Part of a small language model's weights: width 320, no biases in attention or MLP.
MLP neurons of a small language model. Each row is named by its layer, matrix (down: output weights) and neuron, and shows model dimensions 256-319. Each number is 50 + 15 x the weight over its row's rms, rounded and kept within 0 to 99. A neuron's up and down rows have the sign that makes its largest values positive.
A block is one neuron, or neurons of one layer that tend to fire together. After each block is what it responds to, as a language model described it from the Wikipedia text at the highest values.

L13.down169:56 27 41 60 33 59 52 37 56 55 21 51 56 40 40 14 55 44 58 45 78 47 34 44 26 44 38 48 72 41 59 51 23 72 53 29 70 54 56 77 12 40 60 46 49 03 61 29 53 63 76 63 52 74 41 67 43 54 52 48 51 74 68 64
L13.down180:77 47 45 31 51 68 47 57 52 50 71 66 34 52 28 47 38 57 35 63 42 33 47 47 43 46 52 48 64 69 19 34 65 91 46 31 47 46 46 50 54 67 42 27 21 42 27 37 51 71 20 57 62 83 45 71 25 56 87 53 45 50 37 24
L13.down267:39 56 28 74 45 48 35 40 58 61 22 27 58 33 32 53 44 64 35 79 71 33 59 33 63 53 60 60 67 49 62 40 46 73 53 54 44 42 34 52 75 37 39 74 18 30 43 42 40 46 20 47 46 33 84 71 62 44 35 33 26 45 63 54
L13.down269:57 30 42 54 81 55 50 37 69 80 61 74 45 57 55 34 44 54 60 53 65 36 57 59 54 64 78 49 59 68 64 50 61 46 49 57 76 56 57 31 52 53 57 39 46 57 57 99 65 53 54 67 41 37 49 58 26 65 69 65 58 77 89 51
L13.down508:46 57 46 70 65 19 46 63 37 85 54 47 52 26 53 73 61 51 39 49 61 40 36 57 40 44 67 21 54 53 29 63 50 63 40 64 47 26 67 35 51 65 60 35 38 67 52 53 51 57 50 38 49 61 48 46 64 33 37 54 11 57 44 66
L13.down637:45 56 49 17 07 37 60 48 51 37 45 45 40 81 38 41 43 50 67 48 36 56 48 54 52 45 41 70 48 43 44 53 21 55 48 45 48 60 63 38 71 54 63 55 59 66 53 40 59 39 57 41 39 36 57 74 27 49 69 56 45 44 24 84
L13.down716:47 42 61 51 36 58 48 28 49 61 43 50 45 52 57 65 58 79 50 63 53 77 45 50 60 49 51 68 99 66 32 61 50 71 46 63 72 59 39 46 48 67 41 61 37 49 75 45 46 48 67 41 49 99 57 56 49 96 53 56 32 38 47 55
L13.down761:24 36 40 55 58 52 33 68 50 82 47 58 63 60 69 62 36 52 50 62 79 57 34 50 53 36 41 28 66 38 59 35 58 41 50 37 50 66 43 67 55 63 47 65 48 50 78 47 33 60 50 53 63 76 37 72 38 40 52 47 31 31 53 74
Copula after article subject

L3.down17:32 43 59 23 44 52 35 49 42 57 65 65 32 58 61 71 33 43 66 14 51 41 37 63 37 51 35 61 49 45 58 61 57 73 49 54 63 33 75 33 47 54 45 54 55 52 36 49 13 23 44 48 60 54 26 57 60 42 66 51 52 82 66 60
L3.down761:37 36 54 65 57 45 61 27 57 31 55 79 44 57 53 42 42 64 35 19 65 53 39 65 44 65 23 66 57 86 39 06 59 50 32 70 59 47 24 56 43 62 42 87 57 54 41 65 37 35 52 42 28 18 62 43 43 37 77 42 23 64 21 43
Copula after person subject

L3.down378:76 56 59 45 60 52 56 45 50 72 40 81 55 66 74 61 73 35 70 43 48 45 44 60 45 47 69 61 39 02 39 67 65 62 39 89 40 60 60 31 42 41 51 45 34 72 47 71 52 57 51 70 42 47 27 59 77 56 50 52 67 53 50 45
L3.down810:66 39 38 55 72 48 51 45 99 42 52 70 66 62 49 23 59 72 38 28 47 49 22 82 38 67 55 46 72 38 53 51 78 54 58 49 15 64 61 50 38 45 54 13 30 68 37 60 59 45 39 57 23 25 38 55 36 81 28 36 48 38 34 33
Opening fragments of split words

L13.down59:45 55 41 53 68 28 63 57 51 39 39 32 51 33 53 61 57 49 81 73 74 75 48 50 45 61 60 25 67 52 53 46 49 56 10 38 37 20 68 78 74 51 51 41 42 86 19 49 52 29 19 51 54 66 37 68 62 55 53 58 32 81 38 41
L13.down60:43 30 36 80 81 65 59 62 21 57 17 50 61 53 65 53 21 60 56 40 52 63 44 55 61 51 37 49 64 37 86 52 44 55 51 46 52 68 45 19 65 69 55 57 74 40 76 32 52 36 26 79 57 50 48 32 57 71 16 58 43 74 37 76
L13.down347:59 40 25 43 37 30 37 70 32 56 66 41 51 52 38 23 51 29 47 63 51 35 62 43 85 21 44 37 55 23 62 54 83 32 44 80 41 43 68 52 64 55 45 34 53 34 48 58 63 53 53 42 39 36 81 57 43 54 27 41 52 57 57 42
L13.down490:60 57 44 49 36 46 28 57 54 63 75 52 43 45 71 52 47 54 70 38 32 71 53 52 58 66 50 39 77 40 26 67 29 30 90 56 61 59 58 28 48 40 47 31 50 46 50 60 48 50 51 63 57 35 60 34 30 48 20 61 20 55 54 69
L13.down575:41 48 47 47 41 43 78 36 64 51 45 46 63 64 55 60 58 41 53 55 65 52 24 53 31 03 26 26 56 52 28 71 54 60 15 61 55 48 48 61 35 10 41 74 37 78 17 49 46 43 38 52 60 44 48 58 57 76 18 78 75 44 38 39
L13.down635:73 54 52 72 59 40 47 49 44 57 39 12 48 42 53 45 50 65 74 42 30 48 76 65 38 54 43 33 57 91 50 47 50 67 50 76 28 53 37 78 81 46 57 92 63 55 40 60 60 57 41 45 62 36 48 48 39 29 23 63 36 89 43 19
L13.down733:70 49 68 63 49 52 52 40 47 29 54 55 50 55 34 76 53 56 87 51 44 50 19 62 46 51 50 46 42 55 45 22 33 37 36 56 40 50 78 59 35 50 40 54 65 62 39 58 76 71 51 35 41 61 62 62 51 84 36 38 49 63 51 29
L13.down771:78 58 66 39 47 52 66 76 70 41 48 43 44 50 37 42 72 33 61 62 69 35 44 22 53 59 47 39 50 62 59 69 51 59 48 66 61 47 58 31 46 52 35 35 61 57 46 38 35 52 48 53 27 73 51 23 84 59 43 58 59 29 66 38
Date-preceding prepositions

L3.down339:33 54 41 60 29 47 38 44 62 33 38 75 50 59 64 39 71 44 26 44 58 60 61 39 38 29 65 29 42 57 65 50 77 45 76 38 45 53 62 40 80 49 40 44 71 33 58 49 46 49 48 61 87 39 62 50 62 72 41 59 62 54 38 17
L3.down778:41 34 38 56 74 51 45 55 44 35 42 54 43 62 67 55 49 44 66 40 44 35 54 53 43 39 42 60 33 66 60 72 56 48 73 49 51 55 39 40 69 32 84 57 46 24 54 23 56 50 46 58 51 47 53 74 66 79 52 57 58 51 05 42
Word-initial B fragment

L13.down46:36 59 77 43 42 86 70 43 42 41 51 09 57 26 31 43 45 46 67 52 46 40 72 38 61 45 72 44 50 78 63 74 26 72 76 52 15 71 48 45 47 47 68 60 37 21 49 17 65 51 60 60 76 47 64 65 58 31 40 45 62 17 48 58
L13.down75:44 46 22 65 50 58 47 16 60 28 75 43 49 42 62 88 71 66 49 50 44 83 52 60 67 46 72 55 54 36 57 44 61 40 65 43 37 56 52 53 48 59 67 71 51 41 77 51 22 38 33 49 55 55 63 49 49 65 52 09 59 36 69 94
L13.down189:49 59 38 54 51 25 35 01 30 35 28 39 53 49 41 59 69 47 49 66 63 50 33 60 74 38 63 55 38 51 68 56 43 64 61 66 43 48 55 35 24 38 51 23 56 35 56 61 58 40 59 46 53 57 29 23 73 54 73 15 50 38 78 67
L13.down358:49 47 56 44 64 19 44 53 46 31 42 42 33 46 25 40 45 52 43 68 40 64 42 50 26 53 45 52 54 58 37 52 94 40 49 19 19 69 57 45 45 45 40 39 40 42 48 59 44 55 85 54 51 68 51 59 43 41 33 39 89 62 74 37
L13.down462:68 32 74 47 34 73 40 51 27 56 25 52 69 67 35 56 42 71 27 42 27 56 58 47 46 71 57 43 67 57 55 45 44 27 53 71 47 38 32 56 56 15 30 33 48 75 42 44 53 38 29 57 28 47 34 33 48 58 63 42 39 42 64 65
L13.down482:47 62 43 56 50 65 42 67 43 35 51 34 55 39 47 28 46 64 66 51 36 68 13 54 44 36 43 55 30 34 41 47 33 49 45 67 50 41 52 61 55 67 62 49 56 40 78 65 33 66 20 52 53 40 67 38 61 44 67 67 10 30 15 55
L13.down766:39 61 57 39 36 14 40 65 54 33 84 40 54 51 58 17 55 76 56 51 61 59 68 59 23 19 41 63 65 44 25 39 67 31 37 25 32 65 62 66 55 43 38 68 60 70 57 70 72 33 62 44 54 55 73 64 45 42 25 30 50 54 56 46
L13.down779:67 70 36 39 28 31 50 43 42 28 50 53 36 53 62 20 49 71 67 67 32 59 64 30 32 39 39 40 22 34 55 54 49 67 31 46 56 44 52 35 46 32 13 62 48 58 55 29 35 43 43 45 42 68 39 45 60 60 39 35 83 51 22 40
Split verb starts

L6.down54:70 44 35 45 31 71 73 77 47 43 53 79 51 48 40 43 62 28 31 36 70 63 74 30 52 52 65 24 36 39 28 68 32 68 64 50 79 67 43 60 61 59 71 50 60 44 39 50 38 39 41 71 69 55 19 56 45 33 85 54 50 53 54 62
L6.down434:41 47 50 39 52 49 58 53 48 36 68 40 50 30 54 40 53 26 51 63 26 56 38 37 54 67 68 21 59 37 45 62 32 99 46 51 48 36 47 44 34 44 33 37 42 72 43 25 64 28 41 54 62 45 53 41 48 39 77 53 65 39 22 31
L6.down440:35 32 46 45 76 53 47 48 73 54 58 48 49 45 47 68 51 70 66 56 67 62 79 47 46 50 63 46 14 55 56 71 62 33 58 58 48 82 68 30 35 43 99 58 37 62 26 47 41 44 64 62 64 41 57 41 36 08 38 41 64 63 61 28
L6.down450:46 35 59 45 49 30 33 62 60 37 68 68 55 53 73 68 38 48 61 67 69 46 67 44 50 42 58 62 44 63 69 50 25 77 63 58 45 52 54 41 30 26 67 23 37 60 39 60 67 37 76 72 63 59 44 68 50 63 65 50 50 40 29 72
Coordinating conjunctions in lists

L13.down332:52 73 69 70 48 52 24 55 49 50 44 57 42 62 24 59 37 39 39 71 47 23 66 53 34 24 56 50 81 70 69 39 39 20 32 50 74 39 44 43 64 49 36 78 67 59 38 75 58 62 36 55 70 45 61 69 43 38 39 31 58 33 65 46
L13.down448:59 39 59 57 64 41 49 66 55 59 63 68 55 77 46 49 23 91 74 19 48 64 30 42 46 37 34 55 51 62 66 61 82 48 42 70 38 40 48 63 41 74 47 62 50 66 71 46 52 17 19 71 63 44 48 45 69 60 49 65 61 51 33 71
L13.down544:17 49 76 43 56 41 39 68 17 51 49 55 37 41 54 29 52 34 34 54 59 56 37 67 45 34 71 60 85 45 47 66 53 21 55 50 52 48 43 14 48 57 51 46 62 44 39 14 52 39 42 47 32 58 59 46 58 56 56 32 28 35 60 27
L13.down546:50 59 45 48 57 29 30 44 71 51 52 37 55 68 38 48 38 49 39 54 60 45 77 38 46 38 64 53 30 67 46 48 21 48 43 61 28 49 53 54 88 45 60 31 46 45 65 24 50 29 52 70 32 36 65 71 36 61 39 58 46 70 28 46
L13.down588:33 29 60 69 59 43 55 56 50 55 83 48 41 71 66 57 78 65 34 71 45 63 59 50 33 60 56 47 46 51 24 43 60 41 72 25 51 52 73 33 54 67 67 48 80 83 65 54 46 50 62 58 43 60 54 33 32 56 63 66 25 51 54 41
L13.down623:33 51 50 18 62 54 52 45 60 72 38 34 66 39 73 65 49 73 48 57 55 31 40 50 54 44 61 57 40 56 38 38 55 48 64 64 44 31 33 51 31 44 59 53 41 36 59 29 46 55 71 27 67 72 57 46 42 65 65 29 51 66 33 48
L13.down625:63 63 49 68 20 62 85 50 55 35 30 46 73 58 27 60 60 51 64 47 51 52 54 15 29 52 57 73 38 51 68 58 57 64 43 89 60 42 42 81 33 59 39 60 70 32 46 72 52 51 31 37 49 64 50 63 30 40 39 65 64 37 43 66
L13.down722:51 42 48 34 42 53 35 46 78 37 57 37 48 60 51 37 41 40 70 15 47 35 48 78 78 00 27 66 65 40 39 53 71 27 37 78 51 40 50 57 36 65 41 50 43 49 32 42 47 49 50 55 55 33 51 59 53 51 40 71 69 50 44 59
List item separators

L6.down376:41 33 40 46 49 57 64 30 69 43 47 71 54 61 74 29 44 24 66 41 57 50 25 70 56 53 29 33 50 68 21 52 50 65 35 54 44 43 38 57 43 55 46 28 87 61 38 72 52 48 73 64 70 53 69 28 56 62 79 52 44 29 54 61
L6.down420:46 51 60 63 46 69 36 34 52 39 72 47 61 63 49 52 96 41 52 59 75 52 52 51 40 30 57 50 50 49 53 41 40 45 43 58 45 56 33 49 56 40 47 39 43 42 65 58 60 48 45 56 31 35 45 62 55 39 42 43 58 61 63 54
L6.down657:41 55 27 40 35 62 24 52 63 75 58 90 63 56 65 51 64 47 46 09 36 60 35 46 54 48 46 40 43 65 64 60 42 41 54 81 35 48 65 27 59 37 51 45 59 46 54 45 31 69 69 64 44 59 63 56 43 65 48 42 43 72 43 41
L6.down801:50 37 78 68 63 47 31 44 64 27 36 44 59 59 69 57 65 44 64 41 59 38 52 57 46 60 29 48 52 75 55 55 87 40 26 41 58 37 45 68 47 64 39 62 37 31 45 66 36 44 51 26 66 53 65 52 50 17 18 12 24 37 34 74
End of list lines

L3.down3:45 67 35 60 41 29 58 75 58 87 78 42 65 66 77 49 36 41 34 40 56 44 53 29 28 56 45 60 56 52 74 64 25 42 40 57 32 25 55 25 62 22 49 61 56 54 51 73 58 50 63 47 82 21 67 24 62 42 32 58 65 46 56 43
L3.down237:32 57 72 40 25 52 23 49 55 28 53 43 44 55 67 69 68 33 72 21 60 69 33 68 64 48 19 43 49 69 52 55 50 68 60 69 58 47 47 43 57 27 45 51 54 49 54 61 51 55 45 73 54 40 54 47 62 49 37 28 62 53 36 61
Place and date introducers

L13.down30:25 63 47 29 62 48 20 48 55 62 57 22 49 32 33 52 57 44 23 45 48 81 36 85 58 33 41 27 53 43 47 62 47 36 55 16 46 60 33 52 54 52 22 63 51 56 60 31 74 47 67 41 43 58 57 78 45 59 41 58 53 35 70 53
L13.down197:71 80 53 70 36 17 37 23 72 17 59 64 75 43 63 49 32 30 56 48 49 29 54 85 50 46 47 59 61 58 40 45 61 49 42 36 38 62 51 66 48 46 63 39 65 75 60 28 43 28 66 58 46 30 93 36 48 67 35 55 51 32 46 41
L13.down266:31 38 55 41 55 54 54 50 58 30 59 37 49 23 50 57 33 55 37 72 56 53 55 34 66 55 67 39 35 63 35 49 39 36 71 66 58 28 54 62 64 51 54 51 56 81 60 54 65 50 43 25 59 63 53 38 67 60 50 57 37 70 71 46
L13.down412:53 53 74 42 54 33 64 53 41 75 55 46 59 76 26 60 75 54 68 42 80 27 79 65 38 27 24 33 50 55 52 62 44 45 46 56 51 29 52 59 59 57 42 51 59 63 39 36 73 45 42 55 53 55 41 64 41 39 03 48 55 60 61 43
L13.down432:63 33 44 29 42 33 46 62 49 89 53 34 65 54 33 46 78 41 52 55 38 64 62 50 56 32 74 36 39 46 36 62 44 59 34 34 58 29 29 49 58 76 58 31 50 41 57 61 55 46 51 68 65 34 86 57 25 63 30 63 66 31 80 61
L13.down645:52 74 45 53 36 48 70 59 51 37 50 66 46 51 53 64 43 71 50 36 31 61 33 50 41 38 38 44 29 00 58 57 55 53 32 46 49 50 51 72 35 59 30 59 37 53 41 42 28 35 61 50 32 47 55 55 63 42 66 53 39 38 59 32
L13.down794:39 51 57 54 51 53 42 66 71 54 46 81 75 35 21 52 61 52 58 30 52 54 32 43 46 58 43 71 54 68 21 35 30 51 42 61 38 53 54 27 53 49 73 30 42 42 61 57 36 42 74 58 42 49 62 48 28 44 44 56 54 34 27 61
L13.down801:53 67 23 30 57 42 43 49 55 41 61 60 59 64 48 30 60 38 53 40 55 87 53 62 59 50 01 61 22 58 36 71 39 51 42 59 47 36 28 62 70 45 66 57 46 33 59 63 13 59 62 90 59 38 57 51 53 50 45 56 44 31 45 45
Time-expression lead-ins

L6.down52:46 45 35 36 45 35 22 65 58 41 59 54 66 35 59 28 60 19 63 61 28 54 64 50 67 43 78 59 20 22 52 41 51 42 32 62 68 65 48 55 40 34 71 51 28 74 42 55 62 44 50 42 60 38 39 31 48 62 37 39 48 52 40 58
L6.down129:36 65 55 42 82 37 53 69 44 40 43 43 57 57 25 66 57 54 43 50 52 42 25 56 48 40 55 46 83 50 50 23 65 56 49 72 78 28 29 57 43 70 41 46 62 23 65 50 42 49 53 69 38 47 64 52 44 56 60 47 23 62 25 71
L6.down173:50 62 30 53 21 43 60 62 62 66 49 26 64 49 46 50 72 32 88 51 62 44 47 23 53 46 76 41 53 54 49 62 59 38 53 28 60 61 69 58 57 47 56 34 78 45 54 49 60 35 61 55 57 39 37 41 27 54 49 76 60 41 18 71
L6.down467:47 54 38 23 34 59 37 42 54 56 80 70 39 59 50 42 55 41 38 44 73 60 37 63 57 41 96 55 52 38 28 33 45 39 19 41 43 58 44 49 38 60 81 51 40 55 49 63 52 44 51 50 71 34 20 65 59 76 49 39 63 33 58 66
Temporal connectives, "per" fragments

L6.down83:60 71 54 49 48 37 13 76 71 42 77 25 56 65 46 39 37 66 60 29 58 45 44 37 49 51 54 61 57 39 35 36 57 68 16 58 44 32 43 35 50 45 27 52 45 46 40 32 57 55 57 61 62 67 48 41 41 59 42 41 73 32 26 46
L6.down234:20 45 72 56 67 49 34 68 63 40 53 51 80 35 39 61 34 25 43 51 31 44 47 67 61 52 36 56 62 62 42 45 57 55 49 44 26 45 57 71 38 38 43 55 34 39 52 58 66 52 86 69 38 33 49 58 70 35 52 20 33 60 41 53
L6.down385:52 65 07 43 29 43 59 67 45 45 47 30 33 40 43 31 33 64 47 51 52 72 36 58 56 66 66 66 62 58 41 44 64 51 56 47 57 20 32 32 39 27 52 47 42 69 36 32 79 60 58 43 53 46 56 31 52 72 55 27 35 34 69 56
L6.down401:55 56 42 76 59 54 11 52 56 40 54 39 67 65 45 13 36 49 53 40 57 69 44 48 42 51 40 56 22 08 75 44 73 55 17 49 55 71 61 68 39 46 47 38 39 50 59 62 41 57 61 58 29 24 51 72 70 53 50 65 65 66 28 55
Slot before dates or years

L3.down514:85 43 31 64 53 60 34 46 58 32 57 23 64 87 34 29 55 27 57 61 24 52 49 50 25 43 56 52 55 58 55 61 60 50 57 53 69 77 39 37 40 63 52 34 66 31 19 46 54 46 51 65 23 68 57 62 45 74 35 32 36 72 49 51
L3.down590:64 55 42 52 44 42 53 42 41 44 32 53 42 53 64 64 55 33 38 51 10 52 43 56 53 61 39 66 42 47 45 56 60 53 81 40 32 55 40 69 49 71 67 48 55 84 18 71 47 45 73 39 72 79 51 68 71 46 46 45 27 44 47 66
Time-span prepositions

L3.down314:21 68 56 48 74 59 38 27 51 58 51 47 61 61 50 31 48 33 21 56 73 53 54 16 26 48 68 68 91 77 45 42 18 63 45 57 29 72 52 76 46 57 78 48 46 67 41 70 36 59 53 56 21 48 54 81 49 37 34 42 54 29 43 69
L3.down772:43 31 44 41 58 54 60 42 52 60 64 41 76 15 40 59 44 37 49 44 69 47 39 30 70 33 35 80 56 62 66 82 47 38 67 20 38 49 51 58 66 58 60 51 74 56 61 59 32 40 58 49 32 49 40 67 69 39 35 60 57 26 41 30
Comma after noun/year

L13.down69:73 40 55 53 56 45 48 50 37 74 32 56 26 67 55 25 26 73 34 51 73 10 40 31 54 64 23 76 55 46 61 40 26 51 35 55 54 50 50 49 53 60 60 46 61 26 62 50 68 42 58 55 50 47 35 55 32 50 47 46 67 58 48 49
L13.down89:55 49 55 61 56 48 24 38 62 70 70 69 60 73 37 29 26 36 53 64 59 30 38 48 46 74 48 41 67 53 60 45 51 44 27 17 61 65 55 42 68 69 73 37 30 31 36 61 45 32 36 61 46 34 93 52 64 48 47 79 52 57 38 23
L13.down104:43 50 71 60 28 70 59 11 53 34 53 47 72 41 13 49 44 49 57 28 66 54 45 35 57 46 48 77 43 53 42 51 46 56 48 55 50 58 37 65 48 63 55 41 37 54 48 42 44 55 56 52 49 43 42 28 36 62 47 47 66 38 16 46
L13.down136:45 46 32 45 54 67 31 33 89 66 73 40 44 56 70 65 49 50 28 44 68 74 26 50 52 64 40 68 31 56 77 75 56 66 51 26 56 57 42 15 67 39 68 21 42 67 43 75 39 52 71 51 39 42 35 65 70 56 46 40 59 38 66 39
L13.down440:67 39 46 52 54 50 60 44 54 34 68 84 76 63 65 26 30 45 65 74 46 38 36 31 36 36 36 61 54 62 60 43 61 47 44 66 56 47 31 77 47 51 55 80 51 33 38 52 51 33 63 33 52 58 54 43 33 79 54 45 42 41 37 59
L13.down473:16 51 38 59 74 64 74 58 40 51 49 68 65 49 71 41 47 23 56 42 57 78 25 37 51 46 73 53 44 41 41 46 45 45 40 64 57 36 55 36 54 08 57 37 43 50 90 56 49 45 40 45 51 62 17 61 35 62 56 13 47 43 28 63
L13.down661:40 48 45 62 51 47 69 66 51 58 39 56 29 42 35 78 49 40 25 21 16 31 51 63 43 95 45 66 66 55 54 42 51 66 75 64 47 51 59 25 63 67 38 19 79 70 56 74 42 57 62 52 44 46 30 68 43 34 61 48 55 68 40 40
L13.down741:52 61 68 45 55 88 55 42 58 15 36 58 55 75 57 48 44 45 41 80 65 51 85 17 43 58 68 82 51 66 51 70 70 46 44 39 53 45 57 30 61 72 28 59 68 69 32 52 32 50 35 62 52 35 39 51 65 50 46 52 67 43 44 30
Slot before restated referent

L6.down253:44 56 59 60 55 54 45 52 29 43 65 21 55 43 50 28 54 66 37 47 52 36 52 24 71 65 17 40 54 35 37 68 32 63 71 55 55 63 44 53 40 71 65 58 48 36 22 51 44 51 38 34 47 83 53 55 58 64 41 59 53 45 46 46
L6.down290:44 56 45 52 54 41 77 55 62 33 42 47 50 36 35 32 36 52 44 60 63 48 49 68 43 34 53 55 50 53 57 68 74 36 40 54 57 27 57 71 40 67 71 52 81 44 67 44 54 58 48 58 30 71 42 42 76 41 40 56 42 54 64 52
L6.down380:71 35 67 66 41 45 70 55 36 49 60 57 30 47 52 35 51 41 43 80 47 93 44 43 36 76 16 26 49 37 64 48 30 44 62 32 55 45 80 68 33 45 48 63 64 56 54 52 50 45 41 09 61 56 37 63 62 38 59 37 69 35 55 61
L6.down508:42 37 40 43 51 34 30 36 65 58 52 42 73 56 47 36 34 36 54 42 43 33 32 75 65 53 32 65 63 53 64 65 55 46 79 64 67 64 74 72 50 51 71 41 32 45 45 51 40 61 71 46 40 81 80 48 48 69 45 67 64 40 14 62
Alternate-name introducers

L13.down100:49 28 65 52 65 93 48 56 48 53 39 62 31 57 76 59 71 12 66 36 51 41 50 55 35 40 59 53 74 66 69 70 58 68 63 34 63 57 82 31 48 72 38 45 49 32 50 43 54 33 38 54 36 65 51 51 51 52 46 62 70 54 62 42
L13.down116:60 62 50 47 42 62 53 54 47 47 27 34 62 35 66 40 44 39 76 40 47 50 24 58 53 58 40 46 30 55 65 42 38 68 77 59 43 57 49 49 49 32 55 54 43 53 51 52 40 46 29 46 76 58 67 57 37 34 52 28 52 51 55 46
L13.down408:31 41 64 36 54 40 30 46 59 33 65 71 55 67 66 56 63 43 38 31 41 47 30 70 39 74 55 57 52 46 64 54 48 60 48 33 36 40 65 72 53 23 37 55 52 44 51 56 43 66 73 62 41 39 53 13 49 52 56 68 64 53 70 37
L13.down528:51 54 29 59 39 60 50 53 65 35 55 30 30 57 63 68 40 54 45 54 49 52 37 28 33 68 57 70 40 48 47 46 53 68 36 34 67 32 36 63 34 65 47 63 28 41 45 35 45 45 51 58 37 36 78 35 46 61 53 38 45 61 50 54
L13.down579:31 47 52 48 45 56 40 69 45 36 77 49 92 59 63 50 62 56 93 40 45 49 37 72 56 38 47 28 66 45 60 32 66 37 55 53 23 30 71 19 47 48 38 45 57 30 61 70 40 33 61 44 47 62 59 57 60 56 44 59 27 42 64 58
L13.down598:36 54 20 57 36 68 54 53 54 30 49 53 56 38 39 68 62 62 57 11 51 39 48 46 44 68 65 24 55 27 63 50 40 33 38 58 56 43 60 51 25 53 45 73 59 55 56 58 55 62 44 50 40 35 51 44 56 30 44 44 53 68 47 38
L13.down651:65 60 53 31 39 43 35 38 63 34 76 73 54 77 55 53 47 35 38 42 26 32 47 47 45 51 50 66 80 45 53 51 70 65 79 44 36 35 63 62 83 60 68 54 65 57 43 73 20 66 52 58 41 46 48 38 57 74 74 67 58 48 45 38
L13.down686:17 66 37 51 65 53 70 28 59 68 27 40 63 46 54 58 33 33 52 27 48 35 42 38 36 34 50 60 56 37 41 58 47 43 45 62 36 38 57 69 41 40 63 49 75 38 34 70 58 53 47 41 31 57 37 37 21 63 50 52 79 61 52 85
Word-initial consonant fragments